python train.py --n_layer=16 --d_model=224 --n_head=4 --n_kv_head=1 --head_dim=64 --d_mlp=576 --vocab_size=8192 --activation="swiglu" --norm="rmsnorm" --norm_place="pre" --norm_eps=1e-05 --positions="rope" --rope_base=100000.0 --rope_fraction=1.0 --qk_norm=true --attn_scale=0.125 --bias="none" --tie_embeddings=false --parallel_block=false --init="normal" --init_std_qkv=0.0288 --init_std_o=0.0 --init_std_up=0.0288 --init_std_down=0.0 --optimizer="adamw" --lr=0.0015 --beta1=0.9 --beta2=0.99 --weight_decay=0.13 --lr_head=0.00535 --grad_clip=0.5 --warmup_steps=336 --schedule="wsd" --decay_fraction=1.0 --decay_shape="sqrt" --final_lr_fraction=0.1 --batch_tokens=16384 --seq_len=256 --doc_mask=true --train_tokens=159700000 --steps=9748 --dataset="wikipedia_en"
MLP neurons of a small language model. Each row is named by its layer, matrix (gate and up: input weights) and neuron, and shows model dimensions 16-143. Each number is 128 + 24 x the weight over its row's rms, rounded and kept within 0 to 255. Numbers have three digits each. A neuron's up and down rows have the sign that makes its largest values positive.
After each neuron's rows, "fires after" lists the tokens most often just before its 100 highest values on Wikipedia text that the model never trained on.

L6.gate426:133169126162182170101120105149134131123174136118096099106185129199123128192113164109122119140158157116156103157105105112150105133126063114104131104114119142156146127108163137140111150138125132116144105135120122155128133140114117140141146151150115134168127085110092129195121143164146146142157148088128126156114120151164099123154083098125123135121145100122118098105108136143176083148169
L6.up426:175073148115142126094103153118134109150122117116164129125154102148121156140126143103151181087125110135127126156140114159146140122170125144155116137128142112154127141139086112152141117085135153125157134082132128128151066132146107142146112143142129115138137130130110104155075178155114175115102142101094139134124134154150110134170118099144167140102164110097108133106137123109117162165159
fires after: ".", "-"

L8.gate94:143128130126157117140159125124118103133114161068070111143145154176104133143138132142135106148113137136079092142126159138133105143108125102093167150161159166116081057112108120129182135142131124125135095108184107140139134131143126157133101168132122150144157123127104113170170080143178134129101120098130145135158125120129094105123107139142143112125151132151082137128123111130132126138166
L8.up94:140118086114115168115112123135096143138145130111096124139167120163121137135143124096127104115105140046142136169135172110120140156151108098115116134121138153130117169087111128143117161145117123134141165134157146149116118113082152117112121120108114174107135128086138137077128112141120129103105145122153114134113124145105194094132106140150111150161115126136108104114098096148163115144132
fires after: " the", " a", " 978", "0", " an"

L13.gate249:123121136129135137132141123109116135141138097109105120160136143156102158096144161148150112146081165112116125179164102131134071127090105145140130130136133151147121119171105138093165083109100127130095095104148151076139119169164132129134110133167127156090168115150156091141186111119099130107123137170111128148161138112149134117100081108105193139116162104111087112152116106086100117088157
L13.up249:124103184132111136146117140145102084179112105133103144094088151138100138126101116088128137145103135127075147112152155111115088130129119092141113112130155154145134123127170151117114087151115134137123161172153137085112116105129110142082118140125152137127126134114147140140158124186141106141151123139132148170080172128140135118114127102100099119116139112108149158123143088130110137117142
fires after: ",", " an", " as", " a", " al", " is"

L13.gate424:111111094125120170117095125175128153118170116114157112139144148178145093140094088105193135087140127140137122139122141120111127130115153119124129101086126134137097140106128154139154138126130172110130090141132173109076135108097127153117156082097134086115150105169133134130128137166129182147157106085116162116120086094131115095110169089138131094139114111130144106103108139165117163142120
L13.up424:130118111083114116143153134129134159169136108122124160121080122166140089110118098118174183106152144110149089140121171097104105130122108132115126106132143126116090151120146144091157109140155100152120168161124143140139130092131149124121143099169149092125159114123110116123107140110143155124123098144103125111107116096150134118132141116131101115183117127098129129138118130133129125114129
fires after: "-", "–", " (", " 2", " mis", " 4"

L7.gate153:158126156131128153081138116096111144164131153105142165145128136142104138118112188179178109127122155120121136117129106139126108122133098154152161086171109096138137114142136132150150113174121143126123133131092119109131121118112147101120146093099136108117122136080174103156137138118086166094158116114111123151106142113136115134120050094133145101105127115131112115089149107117119133116161
L7.up153:140119137099171085078149139143128135177095141101133107127126101099161071144143133127148107148132153144125140086097162149097152115102168168177130155143129152112136124111164182193125154146093101138138079140103141096119133129123113097085115127095151149108122127138075112112132143144138137136130119112134125118104119133113129145120108135134140132152149111152084118134174087174090143088139
fires after: " United", " in", " of", " 184", " 30"

L6.gate465:166144142101142175089127150156149174117122119172143113109157153135104116108124182131106168152134137110139114162079110120157123172119141151113078103136121118109172110156118115102143163144148142112137137142118117084079117184138128175155120098135113119073104157115134131176080152108113138157148132090115125137101091150138132100110139106147111123112118066108144138104141154137185141147155
L6.up465:146130128164153104130091170141111130157135115114129109111156145157174129180141146108143144105144099089125123139103130094150131149138180112133099131179143157128112112140125068171106167131107117117133129145154135131115137136160117118115118133135120101151139124158122146141123106139155140121139135152086187114120130123140089102104161149106157105166156153105094158132121099125117148151095
fires after: "\n\n", "-"

L8.gate379:178142191101142164119129112129134159140150123139149122179155123122139131122121138146193155161155139095158112111136105138094142110109159134147147127137126132105131092121102156110121126111119111148129123167125167125133143135142112165159137136130139169131189145109111115138124144148135117083146104077102168139143066122095086184106102098087127096150114111116134088134101100102116105116119
L8.up379:175113182121101118098151120112123130173123121155136138075173121128128144129138101098103109131160140151116136108109101144077111125116169160117149117109126131102155152096120144095113149145087101124105137086151104167165144121114103137110148113179159111131140051122107135133128157118153135147149143127141108111115121153109085133084113100119132125128079126157126134148130137129090124078152
fires after: " on", " in", "On", " to", " than", " of"

L2.gate335:115119144119154181119116089137120159134103126159141138126157121157077128120151159194107099150129158139138089132111128157153082120085119076126110136089156130146103132145114145116135114171113152116126130100135134141144081118165160145178127115179116152153120150075186081115145156131092121133143177097151165120111098134170115158111121132135113127128108101147181123089160131142128134135129
L2.up335:150157104079168114074076140098114117119126136109116105110130089128106113161189170147165147134155131111146098135128095103133112166119114107141105115144113147112119153142163107116108137137173090154125112139124163131112100104127107147146115157101129116182121096167139103127154096100126104130132111129079120137142143160132138129103152147164139158109171110164110125094143102136178139153127
fires after: "\n\n", " \"", "\n", " (", " mar"

L5.gate235:129166101105088153104101135134141136109136133135124146064109144124099170129095131143110118145123105117142141143140138116149087120149115133095125080104132114135117131120115105089136124140141129093097153106124111094138111133115179151125145161144141119167129100138163148196130186145096140122145103112070137122126091122099142127122155131111164121122094140113170151079102171112133147101142
L5.up235:151160120128130137097106121124124112141115127065091114109095131131140122120156125107147068119108080124129136138132129087127115151121136157118115152121131144132055124116088088096138136126137143139103098131145170145112201136114109153152149167145154147126148118177130112124124149123143105126119123148139163156152137111120119133122133088107131128129177167129151120104126149115145121143127
fires after: "-", ",", " (", " \"", " un", "irt"

L13.gate242:133132134150131134135105118152130125135122139132088095113141162140143094178099121114148101160116112086148126165099129148144118118128135127111133119084139132133125069160136148123147089130135180141142128154148117103127137133141095157138115128183140118096176154142152102097126087167132131102088123131141202141107107115137077133144107096134130074122120134084101120097100116125124117103103
L13.up242:124159115094081160116118191144153170101140114155150152113138154074134079125083173122174115077113144124116079141095127143147125160125102164126171115105111141114120143180130131114163140101112094114160119131180100162128126133121120111174111147152149141120163122128145130091122127184128134158114108115131114099126108089147129154139138082115149151113159141094143126136109099125145175134158
fires after: " 3", "–", " 2", " 4", " 15", " ("